Part of a small language model's weights: MLP 1024 ReLU, biases.
MLP neurons of a small language model. Each row is named by its layer, matrix (up: input weights) and neuron, and shows model dimensions 128-319. Each number is 500 + 40 x the weight over its row's rms, rounded and kept within 0 to 999. Numbers have three digits each.
Before each neuron's rows, "fires on" lists the tokens most often at its 100 highest values on Wikipedia text that the model never trained on.

fires on: " Mo", " Jo", "im", " Open", " Blue", " National"
L2.up878:526592538515490475453508507523496490485421519496513481490512493465573556549471508473520482524467513434538492502510499487444484547406454536454540500451476501407581463480521483476481500447493457605453522429444500511526492532548530590506497384496496579521530513550489501528517475574523483492524474442542498515527501467493580510570571364488463541498521483488509525434516471504508484480462499479483500508501479534557515470507534466491465495535528543478448455452504484534510554486608506573572492565445504518444545463537517504469546491414531517513508544474531442538461555541447460492

fires on: " Tour", "ram", " Liga", "ip", "ris", "ala"
L2.up385:449476549501532461432498476461569477540547523521511591514468488523478493433477514509476531555490586499499448539473502511506555502486474494527555470526517460504514504490504503521450448403534443450579469498585495506487419521589502525471537375531483576517519544500510482504451498506528491552472547492551558477485598493470503533510456455466407494532498481564511574540490481461501571538491485516476529468507583564490495492517582459497494513458476560503529486504491506472437536479504515500412526481431451463479428531506509461504553540559469550441463532482488451526492525450580474523

fires on: " |", "g", "t", " down", " search", " right"
L5.up888:461445467576553505473557508530527511593572560420522519558481528460519475493521543468466456490491395479531526525483541459418498481514507503443491547489490550502510415548474445451512559433464463567511462430481520544475462463509528565444525457499505516493507511480470508533507471521480435525540537424509515531541511477553503540471519445515523522480369480594475479475550476492416533547482495476452480464558503461537550432536513506447460517514488475527504471512506537528544425474494486512497504445521514505553483527550523472436493581521557445444499554579510542517519508498512436482

fires on: " re", " again"
L3.up17:460462499528500478483542544505520582475548451507469508496481447485450474530503526445453542534494574481527531516555444540453463473461460467505494506510438556446535518500481532465534457516483553563414447448572582505480472453487549517482472510481443526503432419524464522560510501549522491558579511493444610534543475499492524445521480520467534513453490561553516508492468524531496480476485505556479464546557503435444503545487462495429506520431416493501442488467554511433446421575517451452466512477504501492436495466474562427444521515506447497489527496494539466529510474550544515522

fires on: " ", "7", " of", "(", "0"
L5.up552:529520524481451456490485452440494504494478422488497499435561487553483498502480467554418505493485506508519505473542444525468508491568449481502514537390469498504541491433499518466496550507520481528446469574406448513503515502491550502507501536462589529539514489529532495521424524512489506466561517404514445546593458515514511475426494477517532513435584537591476431578585502490504589445520397454516417486428501488510540475528529499583533562548561535591569577479442469475523454449539496500471461547539488540503511501506484476490479579434553524524470516466445486479501544493500447516

fires on: "8", ",", "6", "9", "ı", "0"
L8.up794:435493487518505519564517510527465494532461504524491562552528511508486516536549526429573500495468529496473483567527407447493454519514524534461434527435500478536513503531468477467507511512523514476566495532471466551485497487562476472521461501470536505453491518562451507479484453468553442548533432518493533455531507494606471467423501470476598513625507453510526487476435407456480539543499546494483483428501463439507519446494491481525488444495436499522500521476518521469557514499508505511472545494474508468492482473533541624504542518478497556573506551483440488496492450483425573519

fires on: "de", "he", " pre", " campaign", "ho"
L3.up12:508460556492491481493468429434450447446490527473487467494485536468483531579559451509490503475493521512433483483518449507470592433517435569497527483458524505487495522539511491580464554502458509542550442391489478515601552510520493389494504579505501517562523554568458449449492467525463518494496513553483494471479463497535425569464555473495515548448524490569477511530461496486466462523512526517473467565435512570491438490432540438494453522450609513480473506514426492470521589514520490610524489468546586470444441519486478534576613516459463527458479503513538463514510452475537515507

fires on: ").", ".", "en", "\n"
L5.up721:570525446480466518536479497498456590503536492483501540550431459516477483470451462490528562485492401450400513517458550470516468543503487487565550556521518564520421492512473529554551455536535483449513539534465530493468512472465499565542539504502534479521479508535547459460493493448533505479582498488541466459548433521526551485413489518500555431446536503437446450432583552495493540554502481508522486515436506494517610517511486409551499511493504498490532488498527447464432492519546513456506515442461482483504486529476512516496484494477437474522500495519453596496506478505522451445

fires on: "s", "z", "d", "th", "les"
L8.up270:487418475534507466513569514472567505502516508499538489560470570465507410593497505495442485522517514553505469545416510484489558538506563434536538573542474467483464508498531527482498595549628576477560483473502519554501520471506457495533489581505520513520452495508516429491485537485513536519534552510502489524518531500543508487505544514529508489451522580495453542577563536509448418496401498467475518482461534441506599506523462440468527439519512493533559538509472480486522459503492515533519566580495459540449488500460490535470565545491494582437445467508501464540492465529574475493

fires on: "\".", "\",", ";", ").", ".\"", ");"
L3.up501:460486540496572527554495476458444440467481509498467546561448491509565458503476523419468505464439556487488468455479410482512432546580513563500486518462523504510495521500480477548493450439500543485523483518492518480539458453550509479541456554499429440526522519414510508513472506468459539529488555555511512483478494596520517500506463480523541511566499504485489511492494534599592526550499531549497492474512568448534475474594449503474503504551519518552491532497432477574492510500497467493469455504489480573554505456554586558550505496475536513509565530554525537477528508567484528580

fires on: " is", ",", " was", " remained", " lived"
L9.up140:509536512383538547512465508555559537487471476536486585494491435599453606515523561524512424532497523499457470533409455568515454492565460476488517490496540533539420489585539504479496463488439497487458588483497509491570535529475540529509489505470514479513432529481518517515505521539511506503537503477485476504501501528439479470543515439549481536494571485490478493484527514471474522429472545492445484589532448549546409501554497527435503565502555559516492570482493524557462468533482462552484486527449500442509424407500537457544467529437596469446517444530497530481524494542485538543

fires on: "0", " A", "hi", " final", "A"
L9.up409:530497429523568489470512607452579439541475521491570494545527584479494498494477551549545470495476492470531473444512513517495461536502520531501504599466494540504522476486524499490461542481484473539499486480544511589487545507489487467589485434520536545466452507412488542432463473525517533542528422467525533474437530498580551527454520487572469510413482423478465479509521527536508530428541491503473482496493498496495491555461432499493504542532468546486479515494467484558449480453494479506436510559521422496540538433568528568536556523510463467522473545507465500607546444550528490434

fires on: " and", " &"
L3.up645:488493575443516517502474457405562436484474504574530441499639568503440517526487544505496525460464485459478420462534603463499537511490526464528498505512514502531475561501505568480502577571533466500547556514450511540525561531478470524512510481516461550460509484514490457462477474500553534511499456588518452556451478464471434524474496486535569505542552524516491401547446499520516503501467526514451500521532474467451501494431430522523494442472585506431529557441465523520444468557526542479525500497488432435579480518555555506555481470419501487552551544501521489530490505436557520498

fires on: "com", "ü", "ge", "ón", "vers", "ie"
L2.up774:518563515475472537525509499492474472444490517514502463482514557473528485471472470531454530458519505523522485489526435539453488481532528467486445485511515481466533545506515487452425535443418464479463473521588542493471537483558558418549525490516525504506556501522547472500505510565453513506449492571528484501449454524529524589514521497485465559485536483508574550510442428552495546594486506538518558461539472511524564481482577465444516413473508508539534513505396442498585499450523503557491459496490508516486455514493503467564474498498488545495549602490521497528547474543458565530

fires on: "hi", "od", " River", " season"
L2.up452:489513518458571492474540532511561491465437473535523421529446501440481451510529526521532449493528450478534519444534535493500529518527585509529515544506517530479389472439531553487503574494527493534490481460547534506531473487516507438525557527502471552431525553463437491507461595548559510448463475479482458521509528505567416461472515569504525513488495492530474536570507536444477530488494498450433549506473511483442559524477499484514481479438488441497424553537536510549453487490463477417558516542469527495516481392434553507451483449562553487551485505604519427493473487518512392538

fires on: "te", " Le", "che", "pe", "de"
L8.up442:509505518538458396507538516564513502516528497490485526583503458455490449547557541382456507525472534564458529465511513578552488521490496527576478479500482443486501438556497526508563460437502512504434506457467530520515461545535527454478459586514603568534469539466429497618446498531469558530459473498479549504560567583461497478578488494453501402497529480521500446540506455507465515481479501448422436504518478495538606549413507540488456484459469516489530523523491482420528437521553553558576473545459512516487564458457584510482502493491546506525492545479544506516445408530463468523

fires on: ",", "),", "\".", " Z", ")."
L3.up41:542561570476519455506463505490476459513471512533423447427509485557497598461496483502502430572416501440496490438584490545517406507551446526522488428530458524501470529555489509525481441468504481481516545490570456544533523549574526506492468402458483445545548517430469477519512474490529508543496480592458465481568541518436508559504469512506562464506467492447440600547481498505459430554507514505530523521545513507447544442498529515536587471528601485483530525522522441454557548491492519523469422505464500544483476469471572506514522553556550550533556489492512505436485447582484600544

fires on: " of", " in", " on", " at", " studied"
L8.up244:486448521498497533458613461456477482489624507492516541522538461490524475475467530560466514491459505457472426507417585508470487481520423558484497515438456538549552479527504496479525544475510481536511546510587522504563519486497488552482536505482468498456541418461499438491457597596554561462536445493539461475546480498499524542529466469432495542584513596458432554519464430498540464531522465555502480533480517483511429526506479506498548514488509549539486520498520507491507525485469498464573494556488464537545502514448551505488504467470525575496449478505465510554520446558435460477

fires on: " ", "ation", "T", "F"
L8.up568:480484511523460601510564512488480449552449509465439551548450475494478482500451523524576518467505524533470570508476394508509512477464596510481505514459451544568503585555454507504515496412425512523505546388485498531447470546483535462472454491586435581427538545528550586467472532478470464496490480480474476482478530467497539537527515490514515530487587507507506471508494559528474604471528433472513517565539473467510497540446487446533458431465502438509546535458491557488420507625518495521543467509483525469504462476479473447462452525496405499504459453493422470576485502462481421494

fires on: "erial", "log", "ign", "bra", " cm"
L2.up347:456496549481520524493520465440492527536442433459515457486493510544534474480513550489462457496503501457507534517520491477483531547487466424501589501525478573507518530498593596497512483526525494495437505568508596499502535484462454483499536448473477503453506539529508507505493542542495489534432433443477538446502479464490449503534493541533429529476505517511477513552489451489535503489510440472481430504415546463494516480483472540553455555476445441536463576541506516437539502519477551472557529500583506526501532494533473521518452541537501530499473462497570554505572543507491489489

fires on: " ===", " love", " whether", " substitute", " =="
L3.up589:561526508488543456502435479547513549432505506567487526526432532542535569466459483491498496559487522508395553496514516446419494394570461421522434548478459438476522484536484491493463481449575481474500535495484513492553473551470475481524540523451503449500456496454539466472504519469529446450535515585502532530429441546436517512486527500475596525491481490503538568487509567507431510477436462541527570469462447567529464539452580499447487524503557512523447487435430467538485485518460476537478502482548465471522477514473466519486452546475503501463457441499461482536490515440563462472

fires on: " ", " Be"
L10.up149:602488477488456421517498469438468448481471470456501536520451528417485490458504493536508511527453536482573458535445487501460494460512429542558529412513508534480499509451479464467477496505424503497499491443476566481547455572597486550538473547464507531455505513515500551557512535517547529571373485508424488498483493528457481532466516502506478521512453531521550557512469474571476514423441524546511526517558490489489530488455514530532533496413441397517444512540493564454480453501491521592418441559537491493554484496484553495511502611551504578461445519502591538512499530466469464520

fires on: "ated", " may", "ible", " must", " tell"
L2.up626:521566501520550545515422465540532556463456432377562428531501546483486508500483572559477529497526505510475476553586494507507585476510435499498416491516471505550452521541431487525499545513552533564549510497563555482457540457446493465524561514497525481541482413498480514537460524457462449486560500505567510534427434479569472464510481521501499548451482463525449489414478474487535399531514449468490450509463568470397482509477513497467504483538484484449483513452438523513551504502428535548419495524520486536489497464588467501529449452475441457499489520460547491528513531466515533492

fires on: " has", " had", "ly", "s", "car", " "
L10.up752:500554503505497533425464491485533496533556515446525445478481540512470512548453517435542471529410513488537458490449515479491482500519452558540467526415489537553446426527470408535571507490460476564489455525572471430509511450431553563616505493487448531492542487556516516488468573584545537556554439484527535461520461464488535466438498592499528593493496532487463498500465523512499499477499549557518512516535501539500540577480497521490551539538538466539506428562421443549430511514450549465510509526411422543461520490478539506438525494550499573498500482539448477538554484505495469475

fires on: ".", "k", "load", "co", "box", "\n"
L5.up132:509556517544530465547474503468589496463455443439543473497574483577554532455502508471447433503538459549424485509481523492556487504478522524466506528572562502510483537472455446621574519524505515489511525487485483523525501525471436573526515478500518528558443511510470538500445514429505465501563590449492482538564526474527481482492467516510508507536493488432442490548521556565519535491451511549473439569510488545483566476525432482577482406538502447490429466500441476578568432503489544494587461495494511425455449540522579508553516476482478519550449489529449537591468449546456463507

fires on: " |", ":", "nd", "rit"
L5.up41:513432485419460424518505496584477497452574567500486479480377525528542517515509518468474434554469477502467473474537510462556504582517455507468547483531447485531464459498580425552501530550532462483468499485520507552539475462496433555479519546513532466498510560602509489544453494454597513553511488581495506521463537547512509504482512519514572468536475538532498506444525440533553511457497521481487477437457559521464491538505504439485563454434491540498451442467544443472484515503515591500494429463466484509495521433563569509515545470551499461464498469446464485465437532581531552493

fires on: " ", "v", "i", " V", "k"
L10.up275:551535454547474536545488480511501443492492519525517491530467478499434487552491462546496491527520506467490518484499551449506466470551470578475581417565525510464430482506463507569602507544520531495500518496548486496497504488519470499492431497438509488358542568463431515457459438438501564603448500498467587502526527544502525507500508458442492573479530536504544462498441485542515547517496480522503513525487588489530573543540547465530518481500459467462508479527516465512463497539558416534448548561435445465537510541489515466477584490487525533491502481490509443463489496541507531556

fires on: "ble", " re", "tion", " again", "th", "light"
L3.up902:527404412504528581590538541503581581488526489544482520513536553417523456487452494542468446473432584527503546468510475579455555490493497482470511520529460492484472525497411561530467458548520543561485487493504470535491429574470473515489506468534473496513466527528486538474486501575443484475559510482546602479511564515498501422550512503408513484477538505483509442516569518491505518425467529487458522529532558499454444521468525551507441464490507498524557544419481484534503518480467528474523504537517510551436496488460501426430434458472449462523412483497518558432511446444543561495

fires on: " and", " on", " of", "ly", "g", " the"
L9.up496:565480542502560405463550508467565472534528503486527524467508476498545409493507515482482506523492465489554510493465476542467529534512481500458523429495479452488473499469463486492464519545430586542550505454580480572533492561533520475523518446444517525498603511513496434468469529451500547490532531474536435522580484542513462466471473465556455495478506545589538474452494455424531498476528474579532468519484504505535450476491466520506504467479513526448422479459545458495491525494520530477482478518547492566488530420433554523505506501473480554488498482536535459525503507478486492560

fires on: "%", "s", " points", " game", "e"
L10.up660:476524435428507465483446581495390536486505543510525515542470576413496565414504535462511548434511490489529516468516477423558552557464549558564513464516491531469541511387494460446438491538480533550527571487469544530496544501465465489419579527465578516488503447454467478539577462504510459475466528473507565493483513456512460562480593485493502446522494453497588526567429556501519524468513453464528532543487551428498574563483488489512540498532516503523544511435452527510480449481540486544510451485428462517539485523521517497498429503495566454535498533464425559446493558474449514508

fires on: " ", "f", "b", "p", "n"
L5.up591:505481503404514578469555504514539586457503532453493487465445540555508442470494475475411555522541482534425513430514475514500552504468480579562491516507494500562592522477440557549495528465483518523517548539492430543528447550529509472486494542486533450511439513461588562462466526495568515555528514419585522437514472511512554464496515468506488478515493531593475483519484497466563426485437449442579446488481418517546520503506469566536541452492544552486581461458487451467531497484453426439505465556488517461518552527479512507501467530475507493522453553519604488531487441532531529526

fires on: " comp", "fer", " various", " highest", " has", " similar"
L2.up121:477592544506568493486484447450527497471482464535517521477504480443467452435524471537485490493502513510443521458487514484551545512496448469513488501532496513537461535415513556493493557474454550409523483470507519499526457482539495534509474535493464546475515481544505469449546523540543445592508491549519493585515494492439505421423497524463501552540508441483525471466508463454543465482475519488525528486504502528520464485465576443498427494527427507459414488480453463575440551550424570546520507484492528500474462528532451478498453365568504506445434507541492480463490533468505495497

fires on: " c", "C", " who", " C", " life"
L5.up260:504448534451506549499501455498449536520502488515454544441437491503528486505501469519460437491466449464458358555453466537573363453401471512533449461565542450554572484524484525497496425494462475518537561495495531561471501480536521476485468578483501514508463455544520449535522527507435551472493464552528503470515474444527420486499504500473571454595481497501552515467557566566509564456640500562532503515496515563464445549552467512492563511512490507488503538516561539452491520547498460521507430445513507454490479449418554417504457452516536486482510544497500432516570488488466463461

fires on: "s", " and", "ed"
L8.up1000:474530509530445510482501498445431522529510521507536451472482502475460472534464460525413482490501539481504516498489495427491453465515515529494527372529497497379490531492443540498525532452516509478487476494561410524507511518498490525496499520507510453503500401524511500534497563582480532524501540517510492505538490449517585526472516479491484496522509459506541557462466512471510515505474529474527589551492571490547505536539516421510506528551510528480455526422550448464550528557508578449504509505556512480408499497460542534458561441458511537486429469526547533525507529517481516535

fires on: " or", " and", " most", " best"
L2.up697:539515485536483439469505497407528512537538555457464442488567550561458445493522492541451426465441507497439506491461479439477491493487522479450447470524532568599528464538505518488485527448559541430555534566436541456511463469446512513494472456475478464580517447531485506427522526513502453484507401523531539481554441514529486502506525462484570547487495467450526509477511546479512458467494591498505419498518493504536513505569478541461479517475426474490466501526467543485464510493485592502505509433449529448502580505531478439452475451563436535465538477528506505553532504536507522519

fires on: "ch", "v", "b", "m", "f", "p"
L2.up874:513474513468454495391499479470565460441459523556467457452402522527516516494481508497455560504453483456507499481472522577518566515575503541539543442449492480473458531445464486423489492459524504503551479439521519479540508540522566533445542516523533502452481527442514511485509463462570488577474537502561448513536519545489509442513541492468479571445517488528520512475468507440536490528527493522482493481493499543526537549515443569555484437513475521487514531486515462585517500458430541462419507562459491461525508487514567505531533477587497597554446441483497538506545473471485482469

fires on: ",", "0", "m", "3", "'", " and"
L8.up157:456490549505495577507533464454522534514486440539483492494547551464472511509551503451439527501525467494597442475455499527458467503452541565467520484472531453523468563481499465413485463434488501483519447496529527564459486543533414510501487547492486469496494490493535431505515511516463511566453457522528551489490547507490473441580466442438491563538526529462459533490479498554523483447536487530523477460519430480528518550555537515511485426511508463502533503476515487544516443470534508451520518506459587508532546561501496588568467499586507463448514454553487562463504459523524489449

fires on: "lu", " her", " them", " ", "est", " year"
L3.up211:546586528479452517512466451436423569447478481447482469492536530513495509497516445468524461508467485437517517564540473492481453538467496461539526438543467500487480529501521492533504536489513493504481520538486525477489485506455516508526517477424460502536496501504559496483500468505499472472503533466523454541553506532459508454553468473532506453522568463454497458472526562521503413504511538517487451526493485566527511554516439490483548523559495491511472503535460549522448434570544506479501487593533535497507469525472427467444555493541610507599493459456472489475482493522483484534

fires on: "ed", "é"
L3.up116:558514494591430433529556556587492510492572494419449518454512628527487474441500463544406494500414540529517493450564463561441494462470434428519534548454561553460437561511536466452492467488530461567536483436489469519475484569444507485569587503470506510505534483515529508491406492489517508487479521479487459528429444491499480557466482464555521509479480489530503592479466539453513493532450505496484474466521516541505484471546431465495538470488514419497538508483502506524493530532424448488469436512481502551487523520550527594475519464472535511476539517495536542486458541497484468529

fires on: " Sa", " best", " most", " No", " do", " top"
L3.up431:502508509477592465490526482495470444510497562453509485499534560523523522502507495519542395458536497491527468464485485467562511417615432496470504468468490501501449494504422538536496555414517568480438525532489480524555444488501494481391461505479562457523595458513526456479451426522540489523537392486495543497478530477482507539464541454458528535513500524550493535504520535538476434544541509522516511544463441477556528496533469455451472464544516499471485474530455536494452572497501537535501531510456433495554549599532505431456526497605480543462567519514460473449508574467537470462

fires on: "s", "t", " |", " as", "am", " for"
L8.up1019:415437457473448526550480513481472538518487562534577535519517491490433582447483557505449527488543535536475481452533475498464502506508465465578449451500571514492458482479461523542478486437507490472509541455514515491485433505431543489450495532521492537465455619500451461521486521593526500507545518440465530547479514532521480478495459391449487514524500529444522590456503461540481469547460432473466464516548457533566538513449509512535445506416470533508525504484523534521484434531501495511469499459465487497517543515525527506473472480454521520517547497526475539473516464504501444506

fires on: " politician", " /", "ila", " =", " goals", " footballer"
L2.up16:503495493524560506451494492562575550557497520510510478527484508517520517581519512515476576499538534543456462527468539425530553472423569577513473459506494520535473488467490512509523543533547521465576508494568542437509562454492501487511453435468506620569467440497532507512564462505450446502472555551543477571497466472450465476446528557500525503582514452501486545467485468522516565523499453556467574453463502492492465496483487433467541579499483490515501546547497508506482457541541537479518472480569515547504481509486567511470470519465490489487476487490555453512472495506519493422

fires on: " dis", " Vol", " out", "stream", " town", " camp"
L2.up500:464525507582557490478490566478529498477470476485570505469478518514500499580520532515442504437559585504446573492511560451500447506442486539460519444531466592457487437493431505527560549502465551485489517473478428488447496509511600537515490526488456545523495460576511498583466464489471464538475502475531594466499465562493464429456529513554492511576538457501444513468480474506540510440474496503551496529491498439481526546521553486484558569484450516487411530480505468522483550563597501542503482503490609547503553469561569509496565560451503504560464493517458476538395458425524493532

fires on: "ty", ".", " ", "dy", "ce"
L5.up154:525467504496511480528528539507538522488536559554593462466517480534479519449526470489501529512503551490560518550449495530444484409521481517566533509471575516456475460547531475450497457564523502480554514565464488497570507462459537481529491461537524500475424448493568486515578428551494559466501492485419494505564537495520426463484478469494488415519516468505436492507532450551460408464532484519532526480555480520604485479483423485490452515519537497482499510530510525528387484472517462547529523530538549524464441501555530519437516528492529488531570449487482560545477454489464437458

fires on: " ", "{", " (", ":", " to", " |"
L8.up1010:458481547504502445509542422540531455568463562525515480445478478463522534535500497533511450529516445539507466505499461512494558541425494463499538466531493493478450479556499492488493541490497521511532473525552434488460434423465542465468588494485524504478522440521477454527505514460564513494413474536500420456497545528491568500436517452463484449510470566513476558488491496470449493454553536440465506494522457473524520525437513465496601464424496495505526494543488521421480569484478543500509485544416526520481563490431497562476510511501508512451493405453466537431481473477440562527

fires on: " ", " Al", " m", "ho", "ma"
L10.up184:552520475492531470489505542490447514470528558467524495464512541584482491530510519440551494494458559574461526528450505504493486461428506494503555571545487506448525493433597547459527441508423541527540488488520497467502573494499563522498476527413485503489461498528553502450540488547503447561502523435440441430518488567484571430475454528486551529406494527505488526537513502525523496499407470537496442503515585495544484528448598491481505496480520509528437483488539531501566510410541507459456509555558518451544529521558533460478533469447505553467565581503472543528482414599517543528

fires on: "2", " ", "0"
L10.up496:475522479465502522520455551496502570547541478435511504498516512454493531479528451469555449518485480481418551543466450474528518503533513476520487477455486516500486528424502440426549435446428475570501518553519486486497443531478424592531458506511484493445540502543515568491446500553485546523506455511465466436529571563491568448489553441437627519559565488471486468504494497563574469499556539567521514481516525446475474470489574425547486486525465406510484523517497477467493484534525526497469540530453485540460463459492523511507425508487472529517462512512514492474437482487463425522

fires on: ".", "3", "2", ",", "1", "---|---|---|---|"
L10.up484:517488525492423529518476528503560475477533542494552472482467521499527514489497515534529503481473457521497518474498526545526566512501535467559540519499488444511517488559497444508414512508501445493556562500511602488487476514433530481490501522504493547479487473436510419539570514458511572527441484483549478480522490449569506525533531455505465408493503523465529532533517557595524482569526484458467521555559443477560484506486507482469516554454497456533521537526559589507481491487466538484485511495445521518512499539488457488537495445584519560442559419580487503483429543524543500459

fires on: "0", "hi"
L5.up623:483509467539614543505530538525535447429457516458508471491535560477544558533547545514583510554522439585520571482532482480440531517512485463442408560516493485472525490441473539507466547415488511536471523454432508480554397491539507457512551492454463499457481529510512462475477510524474529492474517486484499524441540491479467510427476502558480522497507499473482443491473482507506487508509488449478482507446541515437457536543515432581535500427525496446501540519613450499498543498478461477499538596515507466555450503543532598491403565461460515524421492483428493578501448512516474366

fires on: "s", "ș", "ing"
L8.up735:512419548495536548532461461495520463516466483470515486514565492454479467461426577549529525480517569512533438519472506454480531456567521507445471509543495528505418583475507431458544511474517432580546466491471416447542540506517448478493522456480510499531497401460440516422558541549442554511524469501525492434487492507492544471455521522444492500511509453439475478508536484521514478547531481494530593591422499443519460479501545529460528476517468520472528558521418564479451502488511474444514501504592466510490516453483495488505566439508537540533474501554593521582470526537478537466

fires on: "0", "6", "4", "3", "%", "5"
L9.up877:494529474495447524532478451503553486551518502533411495523494458471495569485526539495461452558541514604473585492494460528527480537522460477509598573479595539488461470523522520513539473535450487564464529595488501443471459481469490492521573495453514530455530490469495599502451509484480492482474445458529546514579501454525505430448491485470493401540483437446510460505477516461534519434565485547459447575507559461519505431523527467480532505530518503558484539510517494450521523512461483554490532510526519583491531487520513549550451527561553561490516445456506479493514521507420486522

fires on: "s", "or", "%"
L9.up791:491565540459500503453548544520516459508497512487506455522475499537562501508514485486449521520492464522488520554514378363444498531436555513493479553529481545520555518467485579530499532500490589448434525554499551480381464499442508534542520508469555535513521454486580525540506423516515474574554534497527532513545506497468578513529528445504483444448449504534469520500467516429536559452502490433540530549415535392469529565513450489462462538521465515431539528499538478521486476488460505468479560545489458484496532493488484504463501450528541495524526470462481537491518488587474559490

fires on: ",", " and", "9", ";", "ro"
L8.up495:481503555483508459464554543473445443502460496534436475477488497443528540511522483486507483562502453516457476550507425541456452538530498573574504519541568534502441501406496399509454593442475471452525517504505510441520511513472499432488507471502486470494491468545488462514448456499424573477474443561507566475474480442507468446518498455460485534566507533542464500523543500547501446461505553524561511493531540502507537462551449505523430376409438464473442563549514457576521438535506501485558470522536518584483569506457501561506530463500534509518379602557530518440538468508505551484

fires on: "2", "s", "3", "y", "mathb", " Sha"
L10.up568:485515503485504555560503526490509473509504504453542516495479521543477614477493490439463490558446442494443492513526433534560521546501484411540469525470458532485476499428535485542525483508494481570565585456523534530491479497488529427482440491477540542515517508493495435526489487501499500545523516606474488462525461509544540537525543503524543457498513425491608536521521539526489484520466604466424549525464426447485524513474593453509429457469426563526574489551469487607515549490510472548463442519529444534471483527570446484576513537540504453535493467470425476445514550483529512537

fires on: " "
L9.up385:517520489568494522506487448397474449461454506485408455492455498485528495476486455429500424452530521470524410518525537479505546472479551525532501556508523559538450462479466499511525496489495527527456538545525560461525420516590469520492486462519495512476454523473527575437475514487500551476480434442527468410569503522493488462422506447448525587477477527447503494525510495584540414478465432407515497489441552479536540551513489461568577515505445473365454532537485498450475515513482460466551500540496479534518519482489461536564445461521525519480508455603549450497487510479503457597

fires on: "e", "ed", "ing", "d"
L9.up199:530520559502483431478471494579507514615496490499504468468470524584534484535462480454454476522463496472542513487459441492467576444472499538489537501524545483505493588549534508484525471457438521447521469520458534459454537534433482468497462409410480503495489511450484471548481578547514557514453509557454492482519434450559503539520472520476474451537566468453537519489548544536446473552514512502524472460568521534518440494509483512494503441444490541504476532495566518556492507517464506556530446475570470549492464523499549491418494504459491446444579514465559509544483515515455532489

fires on: "stream", "ist", " then", "hold", " Today", " Agency"
L2.up233:507460431476534549487501547473475509501519468406439477534483466496508512456529436515492531441490567499540545524541475540486488514496503508462481489477459505399575476489550557516515433466475512570466478514477565528432507555451552497465486513460545482489478450540522581531532418546536485463527482536530516522457445563606480491553538528567534489531485442544530423470535479464491508529531421497590435527466448434491471478488527502410515510497493488551522502492505581530438474471480459542537438469510515573553462527487424476520503441428424527529512499555515439490536512467456516535

fires on: " each", "ful", " and", "gin", " began", " van"
L3.up721:489429498444505478499487496525491509538490419502508511567578523531439458533455518442412504496494487445536466494397477474445598491510433381437537446461525529524499530467468410480506501473465453480505469574542544500506521467510498526493481488524539584489481483472534485511490504488424547547576536499497483517436447506514470489511532453512517436514497520560506418497557499494497473492503542540488550503525561505517529473466480472503544527502583443487528532467477534485450471495571500516524540530495492444510525484539515505499512550505491457518413519563488525590501534412419556409

fires on: " "
L8.up0:565498486418547450615457501480541548511500460474475433531465483592422490519496443445456485506464568535508563599449521584486464455514462590529544499482473510486477466455512495484532491508485532478534475528478381492536446486554524530532516467525552550528546481522499504449447476541558542519513536437482527495511495459548452550448518423510540506443449532470446518550471528490513494437523486524471435520504459543548529570484499467447562544390485581507522523497546500571545422431545507465492502501582530471497482516422484443482513564512467563483525509532556527540447442549461482586